Weights of a small GPT-style language model, trained from scratch on English Wikipedia.
Training: a variant of Muon for these matrices, 5635 steps.
MLP neurons of a small language model. Each row is named by its layer, matrix (gate and up: input weights) and neuron, and shows model dimensions 96-159. Each number is 200 + 40 x the weight over its row's rms, rounded and kept within 0 to 999. A neuron's up and down rows have the sign that makes its largest values positive.
After each neuron's rows, "fires in" lists the words (lower case) most often at its 100 highest values on Wikipedia text that the model never trained on.

L4.gate194,172,129,175,101,234,274,260,175,167,123,185,173,199,131,236,243,215,242,201,123,190,187,232,219,269,156,130,219,204,99,221,277,178,246,147,174,197,230,186,228,208,124,257,133,124,197,152,244,244,203,215,208,139,183,181,210,264,150,169,175,212,123,195,258
L4.up194,151,179,210,153,190,196,236,221,145,162,242,221,224,193,240,211,207,231,212,210,155,140,108,223,174,193,174,229,203,152,253,246,177,214,170,183,232,167,154,209,226,213,122,117,104,201,104,304,204,185,249,213,175,183,188,166,213,171,185,177,91,249,293,203
fires in: "had", "have", "has"

L6.gate681,168,166,223,174,206,214,219,202,150,215,285,193,172,230,205,194,256,213,206,216,187,162,234,140,171,229,129,185,125,170,271,157,225,205,205,169,125,189,279,199,245,232,226,190,245,192,187,232,186,196,254,224,192,144,247,206,152,192,215,215,221,218,207,202
L6.up681,173,244,204,221,233,170,181,205,234,185,281,167,234,270,242,260,283,265,212,292,176,185,183,203,203,163,150,285,156,163,264,193,210,195,136,261,192,164,220,282,150,235,179,182,248,190,190,211,182,180,198,150,139,159,300,233,257,163,204,231,225,137,210,152
fires in: "he", "it", "is", "she", "they", "was"

L8.gate624,251,133,180,187,223,215,164,200,254,223,227,316,180,233,189,210,179,220,242,156,248,210,184,172,195,168,208,222,173,238,210,195,209,270,160,290,236,254,189,204,160,178,176,225,145,171,157,234,221,145,203,173,182,244,260,169,175,110,179,298,254,207,138,190
L8.up624,183,201,160,205,187,164,116,218,214,142,203,258,139,147,219,250,180,205,206,207,223,138,205,211,203,151,234,193,175,189,187,231,226,195,154,243,181,246,208,256,160,154,206,213,215,171,79,204,224,214,292,217,245,274,202,233,205,217,173,240,188,176,231,218
fires in: "to", "may", "not", "also"

L7.gate797,206,187,188,236,225,180,279,198,150,202,236,206,211,210,225,259,221,151,144,167,183,272,212,168,243,205,181,274,208,260,224,115,185,252,221,190,176,158,220,226,184,190,120,157,237,249,169,245,250,177,250,230,218,168,193,235,222,272,217,132,140,217,161,233
L7.up797,216,221,166,185,142,161,278,228,192,231,248,242,151,160,186,191,188,227,174,194,219,250,214,238,213,223,212,171,175,211,183,144,233,142,342,178,201,229,173,207,188,198,218,139,185,176,189,176,163,165,237,227,175,241,286,194,211,236,198,187,141,195,165,147
fires in: "a", "after", "an", "as", "named"

L4.gate394,215,199,216,161,273,187,151,154,149,258,197,200,178,173,195,172,198,224,276,172,265,274,160,201,227,163,244,199,208,177,200,202,233,217,157,141,144,247,177,137,208,144,209,152,183,209,249,144,227,216,219,211,235,210,229,150,227,221,190,202,93,270,151,185
L4.up394,148,193,209,147,223,269,216,169,224,195,203,291,211,159,206,157,198,210,261,200,201,215,240,248,180,208,175,162,257,137,192,249,186,194,123,173,226,172,189,167,251,185,138,226,211,255,288,247,245,153,241,154,170,207,145,212,267,156,180,239,175,241,208,237
fires in: "between", "both", "across", "against", "behind", "joined"

L8.gate621,208,282,179,132,231,195,208,197,135,235,268,175,147,252,220,191,226,184,204,200,267,186,240,201,183,135,230,178,187,158,215,240,171,223,143,143,236,122,221,125,189,199,188,227,160,206,234,195,195,122,191,200,219,130,198,197,224,207,266,177,212,249,207,192
L8.up621,136,218,227,197,186,161,251,226,201,248,145,268,215,130,146,181,159,180,200,154,171,218,199,188,268,203,180,194,160,269,175,194,231,285,176,189,230,180,203,213,260,248,196,104,228,171,116,262,194,129,183,156,140,161,229,264,169,204,242,235,189,163,202,167
fires in: "these", "the", "such", "another", "his", "this"

L6.gate90,143,229,218,158,224,278,151,187,273,168,228,207,239,140,177,195,225,187,285,204,176,213,142,183,174,181,249,231,209,225,198,223,161,203,272,169,134,201,175,253,218,248,278,175,288,167,220,214,208,285,136,244,185,189,161,218,157,239,174,270,245,167,212,228
L6.up90,131,217,173,249,176,194,185,225,261,255,221,267,160,225,198,185,135,172,199,209,209,161,159,230,219,171,227,191,241,283,206,152,235,194,163,175,189,142,184,251,214,130,203,162,239,257,190,283,218,191,204,232,164,218,133,141,135,151,157,263,272,241,204,131
fires in: "of"

L8.gate359,220,263,172,160,296,208,174,282,244,252,156,200,184,163,91,158,216,192,238,235,207,176,174,139,231,269,227,193,156,191,236,269,105,128,215,120,216,247,223,208,180,167,175,290,134,239,213,245,190,192,171,210,93,204,233,214,164,181,191,190,152,185,191,175
L8.up359,211,177,183,187,236,222,61,239,196,206,177,159,179,203,295,255,155,254,236,212,164,208,247,148,241,206,210,231,148,240,228,226,160,237,264,137,223,276,222,246,168,171,166,235,203,250,206,176,138,208,186,198,132,266,204,279,255,271,231,248,217,215,176,159
fires in: "to", "later", "took"

L6.gate184,152,152,212,165,184,226,136,198,196,93,255,194,149,113,242,192,263,262,214,201,201,199,188,214,206,229,169,172,208,196,230,182,256,245,214,206,194,219,181,228,318,138,220,181,165,200,142,297,183,114,126,217,267,196,157,203,240,170,261,220,190,187,224,237
L6.up184,156,198,175,216,155,173,190,188,186,165,207,220,82,199,243,269,186,283,150,256,199,209,203,173,168,193,181,155,186,165,186,189,163,160,230,231,162,205,277,238,257,234,187,205,190,188,193,234,187,272,193,214,179,176,208,245,241,195,226,246,170,264,205,137
fires in: "they", "have", "has", "having", "had", "mother"

L8.gate556,222,201,200,190,291,204,247,215,200,129,206,200,180,227,163,181,199,178,220,259,225,162,231,195,189,103,150,182,245,198,260,200,184,240,181,191,170,209,184,163,234,173,203,160,212,210,248,212,184,186,157,222,259,116,230,185,240,227,195,199,211,190,182,281
L8.up556,212,254,180,112,204,174,177,177,229,169,224,166,222,191,248,181,133,177,315,225,226,144,203,141,211,123,119,163,224,238,173,171,149,201,171,161,189,259,218,199,178,197,230,181,182,207,286,219,146,234,181,165,169,216,225,213,223,219,339,184,226,241,168,175
fires in: "later", "then", "also", "first", "eventually", "began"

L8.gate777,168,248,167,202,169,266,190,229,234,148,156,223,205,201,177,192,241,208,220,234,224,271,196,201,138,193,162,170,235,155,198,194,184,226,211,231,195,162,251,160,264,280,199,176,174,223,189,212,263,218,182,166,162,154,260,155,178,141,215,174,134,189,201,210
L8.up777,197,170,248,186,219,175,209,245,270,168,207,256,215,167,216,188,238,266,189,181,209,238,194,285,257,193,184,259,274,182,244,203,206,185,186,175,215,202,213,140,201,172,160,210,251,205,219,133,244,127,202,168,150,189,172,151,231,210,164,191,178,227,180,233
fires in: "by", "and", "like", "of", "craftsman", "with"

L7.gate595,253,195,145,134,209,200,207,190,132,203,154,260,199,163,232,182,196,180,169,174,254,158,154,189,177,223,128,222,186,177,216,117,188,231,142,185,204,249,242,205,261,222,141,184,197,181,153,228,245,229,253,125,172,150,305,159,212,114,277,236,258,115,177,237
L7.up595,197,178,131,199,266,172,281,158,199,172,202,273,179,214,217,309,252,199,185,216,224,176,224,248,236,148,162,249,175,216,314,166,265,198,229,182,204,217,153,203,264,210,165,135,156,216,197,294,172,157,169,182,228,199,196,201,206,143,191,235,112,212,193,210
fires in: "have", "has", "having", "ve", "had"

L7.gate432,142,226,276,226,167,222,206,149,178,202,237,260,222,239,229,183,240,185,208,241,120,169,204,231,217,127,179,164,218,147,171,177,234,273,209,149,204,187,164,193,188,152,215,180,236,257,238,162,188,172,214,222,229,236,204,176,235,236,242,167,116,239,174,174
L7.up432,210,199,167,175,234,162,242,195,195,219,215,230,208,222,214,196,192,133,263,209,137,233,230,167,212,185,161,164,262,156,233,122,269,168,198,183,199,153,137,200,197,148,139,130,188,205,195,299,209,211,180,207,170,169,269,240,221,210,197,179,259,171,157,221
fires in: "the", "s"

L7.gate217,235,179,251,235,213,279,188,232,101,280,241,224,217,250,201,139,213,219,212,208,235,182,247,167,237,182,206,146,211,210,181,171,295,218,206,208,123,231,128,273,274,136,242,239,185,173,178,223,189,226,272,196,169,263,219,205,230,249,272,196,215,195,247,270
L7.up217,212,167,227,220,182,199,136,202,186,146,174,207,148,202,213,176,127,203,214,221,140,176,227,239,247,300,170,231,149,207,209,221,190,241,159,136,156,219,145,217,218,156,156,269,199,201,230,248,203,197,202,219,144,230,189,219,208,180,236,250,224,128,222,207
fires in: "these", "the", "them", "to", "they", "may"

L7.gate9,189,200,249,221,120,181,103,183,246,190,200,244,220,266,204,217,259,97,238,167,176,220,255,173,219,233,190,176,212,197,177,153,203,213,189,131,187,169,197,201,187,183,128,160,194,253,219,142,177,244,225,218,181,192,281,212,209,208,250,173,175,185,146,220
L7.up9,227,239,156,225,135,193,244,175,143,205,217,208,226,118,182,183,176,188,226,145,208,191,199,286,135,179,169,198,255,209,172,199,190,104,223,268,165,196,164,195,179,121,250,243,267,231,222,193,198,301,177,239,240,173,210,185,244,179,218,221,234,186,163,241
fires in: "is", "completed", "was", "complex"

L6.gate879,185,199,189,205,184,249,238,199,188,97,184,172,195,183,249,191,243,161,236,252,170,205,271,185,205,200,208,192,148,158,174,167,176,220,210,187,295,260,276,209,243,262,152,174,175,189,233,185,133,218,244,285,228,265,181,107,231,148,249,180,205,265,223,227
L6.up879,258,175,202,245,167,183,253,143,158,289,136,105,176,236,182,176,179,203,120,198,140,177,144,216,254,193,168,166,191,199,196,214,247,230,191,275,174,218,245,167,238,150,180,232,256,222,144,145,127,194,176,225,262,178,153,149,240,149,227,233,215,281,197,175
fires in: "which", "this", "that", "what"

L8.gate726,147,201,162,172,190,248,201,178,268,108,201,210,181,213,218,224,245,175,267,162,204,177,235,241,296,231,221,169,170,270,186,186,234,218,143,238,154,224,219,202,113,245,138,233,197,200,138,237,200,242,169,206,192,209,280,262,187,203,174,184,182,199,206,234
L8.up726,243,226,61,189,150,222,202,213,150,207,160,208,226,225,189,200,137,236,196,247,198,214,182,165,209,209,173,203,227,218,181,179,131,191,129,200,171,168,224,153,251,178,240,201,230,259,281,228,237,150,217,153,204,177,192,240,149,129,208,136,134,178,239,232
fires in: "is", "was", "according", "are", "were"

L6.gate620,185,176,228,157,124,265,192,278,216,173,209,207,194,180,198,147,250,224,183,270,187,218,170,194,179,170,225,174,157,208,120,179,214,172,153,171,148,252,215,236,217,205,184,268,241,243,254,271,153,218,178,214,208,234,188,187,216,187,148,171,178,247,265,222
L6.up620,127,217,160,112,132,209,182,199,217,247,183,200,168,173,250,126,199,218,197,184,241,192,259,165,226,187,261,272,234,171,226,200,235,230,220,220,193,206,197,195,226,158,176,268,196,198,169,205,168,167,205,201,191,212,134,132,171,215,182,182,241,121,172,150
fires in: "with", "to", "of", "following", "by", "suffered"

L6.gate556,192,201,234,181,192,166,219,223,152,154,239,173,186,297,211,197,152,200,184,216,171,238,215,267,187,225,207,173,229,202,223,218,184,208,224,187,179,194,223,161,252,174,216,215,201,217,219,166,305,228,218,219,256,274,152,210,179,158,219,186,190,206,233,218
L6.up556,240,145,175,232,223,157,156,212,194,185,193,192,182,206,196,141,204,174,138,180,164,153,275,277,253,322,158,222,226,209,270,175,198,212,166,139,192,132,255,185,271,172,212,229,193,154,217,208,202,212,210,265,266,205,111,191,231,204,276,192,210,245,252,203
fires in: "career", "half", "history", "change", "settlement", "style"

L4.gate648,211,166,277,205,206,169,182,219,236,248,210,133,199,177,267,158,222,140,150,136,202,180,252,227,194,223,272,226,227,206,190,236,205,236,191,250,184,231,166,260,189,153,142,143,216,220,236,176,147,166,190,276,147,164,163,191,200,141,227,237,265,251,165,215
L4.up648,158,195,254,202,211,282,161,144,244,139,145,169,212,168,208,215,164,200,243,84,206,284,141,203,227,206,107,246,183,198,262,196,231,198,181,195,193,123,256,205,191,251,159,208,174,210,231,259,262,293,228,243,180,186,202,219,191,152,184,279,266,217,228,283
fires in: "two", "none", "east", "one", "three", "mix"

L7.gate368,239,237,219,200,193,222,226,251,257,208,216,186,212,302,243,158,211,226,288,190,185,230,178,219,183,251,224,176,224,179,265,177,191,204,194,204,218,240,214,188,237,133,253,234,153,255,243,263,294,189,214,236,227,160,235,243,163,242,178,313,172,245,201,225
L7.up368,244,181,198,236,226,212,258,232,250,189,156,183,238,159,221,182,203,237,220,218,251,179,198,235,203,225,203,231,181,154,217,211,239,140,209,248,240,184,220,237,212,218,165,226,240,176,112,182,268,245,167,168,222,189,256,243,263,223,187,273,139,221,192,169
fires in: "to", "of", "from", "married", "by", "with"

L6.gate56,181,162,169,254,239,229,228,251,210,176,211,218,150,144,233,173,157,268,188,175,187,144,219,249,228,231,185,284,239,222,204,179,153,280,193,187,141,226,115,254,257,198,160,171,209,227,217,174,211,138,178,210,224,155,236,210,221,169,234,163,210,200,235,248
L6.up56,258,176,189,201,216,173,253,282,172,215,167,151,243,227,183,208,205,240,132,280,161,242,153,254,241,182,149,267,203,159,192,153,126,229,207,152,159,169,97,225,194,226,230,167,244,166,226,168,283,192,233,173,187,187,204,179,165,243,236,237,224,237,192,210
fires in: "when", "before", "under", "they", "night", "after"

L4.gate239,180,277,202,287,200,86,197,204,236,145,216,142,226,187,204,251,228,170,209,246,212,99,185,166,247,253,171,171,183,188,190,239,148,213,135,263,200,213,199,84,202,247,207,218,203,222,201,185,158,235,122,139,183,227,202,249,150,206,161,231,162,238,240,171
L4.up239,135,251,199,169,233,208,212,178,207,160,176,149,252,216,179,199,214,157,204,178,199,166,305,167,293,234,187,120,162,277,225,209,234,141,150,232,242,196,156,135,253,303,198,234,164,220,234,145,250,252,257,165,202,226,205,235,232,209,212,211,221,221,214,243
fires in: "water", "north", "west", "south", "east", "northwest"

L6.gate4,147,158,254,128,185,185,158,175,188,119,225,208,248,252,244,209,242,152,202,193,220,110,153,152,178,237,207,231,140,172,248,223,195,157,168,190,150,179,183,201,174,282,229,241,178,179,190,229,136,199,168,196,166,204,163,184,161,200,258,158,188,226,189,224
L6.up4,227,236,229,192,160,193,251,235,211,94,235,218,225,146,267,260,220,156,214,218,124,156,240,151,231,261,176,173,235,173,250,185,244,195,242,276,82,228,186,95,207,241,269,179,167,160,162,240,200,186,248,142,189,169,215,292,148,139,187,149,189,165,144,197
fires in: "united", "japan", "japanese", "west", "south", "southern"

L4.gate614,119,263,159,182,161,243,230,223,224,95,251,201,164,190,123,213,213,249,234,201,210,244,210,305,131,336,149,278,262,202,180,192,261,109,218,215,235,189,235,206,269,130,266,184,173,180,148,172,187,193,191,228,150,170,239,267,256,277,195,161,216,215,186,192
L4.up614,162,120,229,307,209,266,170,248,226,140,252,187,213,248,164,163,204,200,156,198,184,153,152,174,176,237,223,220,186,223,160,169,220,224,257,220,139,186,155,189,251,255,214,181,136,255,284,202,201,226,197,145,152,239,170,275,267,235,161,247,137,217,199,201
fires in: "however", "high", "result", "sr", "wright"

L4.gate84,226,197,164,189,244,186,169,203,160,176,134,218,240,178,240,199,188,122,150,203,143,187,150,235,192,213,199,215,197,167,188,155,189,174,262,238,144,190,259,131,169,108,152,196,217,282,155,145,257,153,201,231,165,153,198,210,193,171,286,239,141,189,201,220
L4.up84,225,193,167,216,196,229,220,178,158,183,210,211,211,142,184,203,254,192,182,184,126,209,179,207,189,144,200,212,245,256,261,261,168,196,208,211,204,146,190,266,196,233,227,95,159,200,212,295,178,234,214,251,177,222,178,179,155,163,190,233,194,177,165,203
fires in: "it", "he", "having", "at", "philippines", "philosophy"

L8.gate489,182,168,144,173,197,255,180,167,248,170,174,167,165,183,158,191,221,167,170,247,98,232,243,140,175,210,126,180,233,203,169,199,181,240,291,249,149,222,202,233,197,114,232,236,118,167,220,212,199,169,203,164,250,272,189,191,202,169,226,205,202,275,108,164
L8.up489,173,210,207,240,215,253,119,183,184,114,170,229,190,205,185,241,153,136,240,225,136,186,240,288,210,175,213,140,160,187,213,266,234,274,214,232,166,227,190,196,245,264,166,241,163,232,199,177,136,212,221,222,183,181,156,234,164,139,176,304,167,183,192,206
fires in: "who", "he", "there", "she"

L6.gate83,213,218,179,176,239,223,131,160,130,315,223,230,173,186,188,190,176,267,254,190,177,256,192,213,181,227,212,178,190,236,203,233,171,157,181,163,195,215,232,216,297,198,274,246,187,267,166,204,243,182,202,228,168,103,160,184,274,171,138,181,164,168,242,179
L6.up83,216,218,145,154,174,149,176,181,256,238,215,233,122,279,235,121,180,210,203,232,269,219,167,215,157,188,221,161,272,204,272,278,173,188,253,133,183,207,171,287,172,148,171,257,140,156,195,269,203,167,294,146,254,230,230,136,313,194,236,175,143,196,191,241
fires in: "several", "moved", "used", "took", "using", "find"

L7.gate611,247,148,196,152,227,246,252,248,236,260,149,120,180,230,238,192,111,194,219,130,176,187,157,167,223,212,149,165,207,167,250,244,183,169,169,236,238,175,204,232,210,290,201,233,156,217,171,180,195,197,160,179,143,190,193,104,168,222,147,168,188,149,248,167
L7.up611,291,239,222,198,217,194,162,171,225,247,222,188,258,192,174,167,131,220,192,256,227,167,223,260,226,176,182,257,277,165,205,221,221,186,210,183,206,132,171,209,176,254,288,192,226,166,150,165,250,215,231,195,180,206,183,166,190,196,178,186,236,217,216,166
fires in: "of", "in", "to", "across", "over"

L7.gate52,191,245,258,173,195,229,244,228,244,264,148,198,242,206,160,219,240,132,138,273,202,115,140,171,201,197,201,159,166,212,230,161,253,190,195,196,210,165,170,176,197,194,140,210,177,177,217,222,167,114,194,227,191,210,202,134,150,193,196,183,169,250,121,179
L7.up52,207,186,286,274,207,229,165,232,212,210,203,207,221,222,215,213,135,240,225,223,237,204,189,131,134,160,161,186,149,218,181,191,208,128,211,216,229,198,212,160,253,150,275,156,161,144,204,213,145,187,173,203,141,235,165,214,217,202,222,206,159,301,221,171
fires in: "to"

L4.gate277,144,221,159,132,151,215,182,221,175,191,247,231,220,218,161,203,265,198,154,178,132,196,263,218,155,197,246,181,236,222,228,218,167,151,144,196,182,186,241,170,233,226,274,174,190,214,211,164,213,135,180,206,178,253,156,179,199,93,172,136,138,262,282,189
L4.up277,240,147,212,206,148,202,202,148,166,209,122,221,230,198,214,277,189,213,218,216,213,161,202,191,262,154,174,203,248,238,119,150,191,147,248,227,241,231,162,216,148,196,187,222,245,254,217,173,216,216,152,213,206,210,258,187,230,158,160,263,181,254,214,211
fires in: "association", "second", "court", "assembly", "goin", "singles"

L6.gate36,271,225,253,154,191,173,200,125,203,167,129,166,203,181,241,214,232,208,219,258,271,160,185,185,160,104,194,185,207,155,226,349,210,205,250,187,211,239,149,277,233,175,215,185,208,187,193,201,196,224,263,225,182,191,186,128,252,206,209,219,218,225,204,222
L6.up36,221,207,241,197,252,209,169,214,186,178,166,235,190,213,200,185,197,168,204,251,211,123,184,170,222,145,243,159,198,173,236,290,263,184,157,208,167,196,172,247,203,213,253,152,192,251,246,184,224,226,200,232,212,235,205,149,213,172,264,287,221,178,244,171
fires in: "it", "there", "you", "italy", "italian"

L7.gate95,221,264,177,183,221,151,205,226,217,183,194,105,199,162,163,185,160,176,280,224,212,270,173,128,172,212,220,185,184,187,155,206,191,252,199,187,181,167,185,202,119,143,179,215,267,268,212,136,168,256,168,202,178,184,211,211,175,177,177,208,138,245,146,184
L7.up95,200,198,168,306,170,194,100,195,165,208,189,192,216,237,212,225,267,253,152,217,100,167,205,235,329,215,240,204,103,210,290,167,203,230,174,254,190,149,168,297,181,206,200,211,165,282,201,194,220,170,187,225,206,196,225,159,234,147,151,193,202,243,253,228
fires in: "to", "according", "association", "on"

L6.gate739,185,208,245,164,270,204,153,257,257,184,103,186,211,231,262,164,229,207,238,227,210,214,110,182,236,224,117,146,214,231,205,153,174,139,219,172,258,207,220,226,215,181,205,180,250,213,204,208,250,255,185,161,194,185,218,204,141,160,172,239,247,199,131,150
L6.up739,192,244,206,279,195,263,148,278,197,203,176,170,196,239,138,217,189,144,216,176,236,143,189,226,197,228,237,138,231,143,195,227,164,217,196,169,139,283,213,131,227,195,163,219,192,154,169,154,248,258,212,219,158,201,159,234,260,239,224,286,254,246,223,235
fires in: "to", "called", "of", "and", "celebrating"

L7.gate670,216,225,148,157,256,207,226,137,207,219,197,160,246,187,190,158,289,93,218,230,241,215,196,204,228,157,184,213,211,241,245,269,126,189,272,168,245,199,278,217,168,164,189,134,236,182,72,203,215,216,212,260,217,233,189,213,217,187,203,221,247,232,174,285
L7.up670,235,127,256,225,181,230,225,204,249,251,181,145,159,163,215,229,221,198,160,242,214,231,260,255,175,197,219,199,237,274,124,235,169,269,179,192,242,180,140,230,289,181,200,232,183,145,158,226,213,223,164,246,217,288,196,189,253,193,261,206,333,231,149,152
fires in: "this", "that", "same", "days"

L6.gate799,157,206,149,185,233,194,232,155,131,136,132,146,213,170,190,229,238,119,193,249,231,158,148,203,219,231,173,150,168,155,220,196,221,145,281,269,276,235,165,187,177,183,248,253,175,193,172,179,214,257,189,229,220,185,218,224,197,155,139,233,188,194,244,226
L6.up799,139,158,157,221,240,223,261,200,195,183,226,175,199,181,176,190,150,134,186,261,226,171,162,233,205,154,182,214,173,309,194,183,233,183,149,158,200,223,172,175,229,251,182,202,225,151,237,158,201,223,157,158,212,194,142,196,203,223,201,267,261,211,145,164
fires in: "it", "which", "that", "also"

L7.gate784,228,190,138,197,242,161,112,182,152,173,213,247,202,218,219,246,195,133,230,179,196,208,256,231,115,211,159,172,229,282,277,145,200,238,183,232,215,220,157,234,130,212,237,185,248,225,169,245,262,193,232,197,212,269,236,195,174,185,133,233,184,224,142,202
L7.up784,226,187,181,213,161,194,181,260,152,166,256,195,173,186,167,244,126,200,181,226,236,211,225,152,151,213,221,192,215,218,281,122,223,165,224,251,175,155,193,217,222,103,182,231,192,226,238,175,246,199,202,194,118,209,233,198,156,142,184,268,209,194,203,149
fires in: "to", "may", "told"

L4.gate31,250,243,222,180,145,165,129,121,231,268,239,232,194,214,205,204,211,149,248,155,238,217,153,200,194,227,203,244,221,190,277,193,246,181,215,284,131,192,153,224,209,141,241,182,228,180,234,144,245,270,141,226,184,169,218,126,197,155,194,190,223,214,180,164
L4.up31,244,231,234,229,171,231,268,136,272,162,252,141,169,153,140,221,199,181,221,160,244,252,192,194,209,189,252,187,205,131,183,189,130,160,250,177,182,178,175,149,276,151,134,215,265,126,92,258,208,188,182,150,198,194,177,148,211,151,170,200,278,215,161,208
fires in: "on", "at", "from", "by", "best"

L6.gate866,149,229,140,182,240,241,221,247,174,184,180,224,150,199,199,175,149,226,176,176,177,207,167,212,214,157,203,210,182,214,258,137,225,247,203,208,238,189,288,235,234,228,182,161,220,286,159,233,215,234,187,172,234,233,250,181,223,205,123,166,208,211,225,123
L6.up866,205,145,238,161,205,251,263,249,159,145,186,242,172,166,205,155,132,232,220,196,153,215,187,256,134,188,254,194,256,196,198,207,179,172,181,151,156,145,133,167,173,266,251,147,284,202,198,232,139,157,191,92,171,125,148,197,249,180,188,224,138,139,200,215
fires in: "with", "in", "cm", "aft", "of"

L6.gate280,237,210,221,238,194,223,236,237,177,145,195,122,148,232,141,161,274,171,215,233,211,236,167,260,232,238,256,209,106,144,188,211,196,200,265,203,171,248,172,207,218,173,238,224,206,212,249,183,248,218,211,194,176,245,189,149,92,237,275,199,239,207,180,226
L6.up280,194,206,215,205,255,192,253,207,126,109,180,206,163,271,154,159,210,114,204,182,192,208,215,179,273,264,224,156,196,204,294,131,260,250,176,199,156,245,192,238,218,179,238,150,150,226,223,180,230,208,127,147,209,203,154,231,169,180,171,237,243,156,215,105
fires in: "there", "history", "water", "range", "number", "north"

L7.gate701,199,167,332,231,217,187,177,260,169,207,132,161,195,235,239,213,243,140,209,250,231,151,169,295,202,162,167,154,182,213,175,207,277,167,257,220,173,168,216,217,100,175,203,230,200,258,143,182,271,208,199,171,184,231,200,249,186,170,196,245,184,152,186,182
L7.up701,242,170,195,177,265,274,233,190,245,192,201,148,236,250,183,222,221,156,214,201,226,216,227,222,201,161,220,141,194,268,204,241,254,232,199,157,179,194,269,227,228,185,228,222,214,227,207,196,129,220,231,178,194,267,198,205,172,126,274,254,269,169,227,192
fires in: "this", "it", "there"

L6.gate849,250,224,157,166,185,236,222,175,245,227,198,187,239,180,190,165,191,151,140,175,180,215,174,213,248,194,225,199,216,202,174,224,207,165,165,133,218,138,192,179,197,177,341,139,178,229,234,188,189,202,152,222,147,296,204,167,238,166,135,177,192,291,157,164
L6.up849,157,169,163,183,194,205,222,208,176,286,250,218,235,225,205,152,176,227,253,189,197,190,185,210,219,141,192,247,182,185,175,204,209,198,176,188,152,217,224,177,179,211,235,285,138,242,253,211,193,170,228,153,169,215,162,129,185,160,169,146,244,180,229,171
fires in: "to", "joined", "for", "left", "with", "against"

L6.gate759,174,199,164,262,130,195,233,185,158,171,229,215,295,193,182,135,192,198,177,167,202,203,175,118,193,203,214,192,229,154,126,141,218,167,244,239,185,254,268,263,173,229,175,285,234,174,236,205,245,276,237,236,207,223,215,204,192,170,141,152,206,119,195,181
L6.up759,155,162,192,227,138,193,266,168,180,126,235,263,252,176,193,234,181,192,314,79,183,140,198,164,171,178,153,157,225,194,138,206,157,170,220,223,131,271,162,243,224,240,151,205,268,266,276,235,191,264,179,209,162,198,152,203,174,124,211,192,196,123,188,234
fires in: "was", "is"

L8.gate348,172,195,236,197,235,203,302,179,197,200,207,183,186,255,150,180,192,266,188,252,191,231,171,200,200,149,196,248,208,164,147,133,216,161,149,198,187,160,224,110,240,175,152,166,217,213,158,245,180,160,192,169,150,128,246,209,210,259,185,267,235,266,232,274
L8.up348,181,190,156,231,238,225,237,163,222,210,201,270,120,255,172,215,197,200,180,259,229,179,148,176,251,174,189,252,206,229,181,155,131,192,200,203,188,183,244,116,154,239,196,208,200,159,164,121,125,148,158,180,216,163,245,219,195,202,147,146,164,210,183,220
fires in: "a", "as", "described", "research", "design", "description"

L4.gate418,184,135,191,208,257,231,194,138,228,189,222,88,173,226,167,241,208,167,230,192,164,216,278,145,220,135,220,234,134,213,152,292,172,238,231,255,190,199,180,164,240,225,217,162,165,161,166,179,132,188,265,213,194,172,238,230,240,151,295,209,154,159,219,200
L4.up418,175,232,240,213,181,264,193,230,190,165,257,148,152,279,153,188,254,183,267,174,138,282,224,181,175,137,204,202,202,155,180,234,185,179,185,225,171,183,201,276,300,287,282,162,169,195,164,154,196,203,198,191,215,188,255,216,192,207,246,278,123,156,225,236
fires in: "he", "son", "forces", "don", "daughter", "she"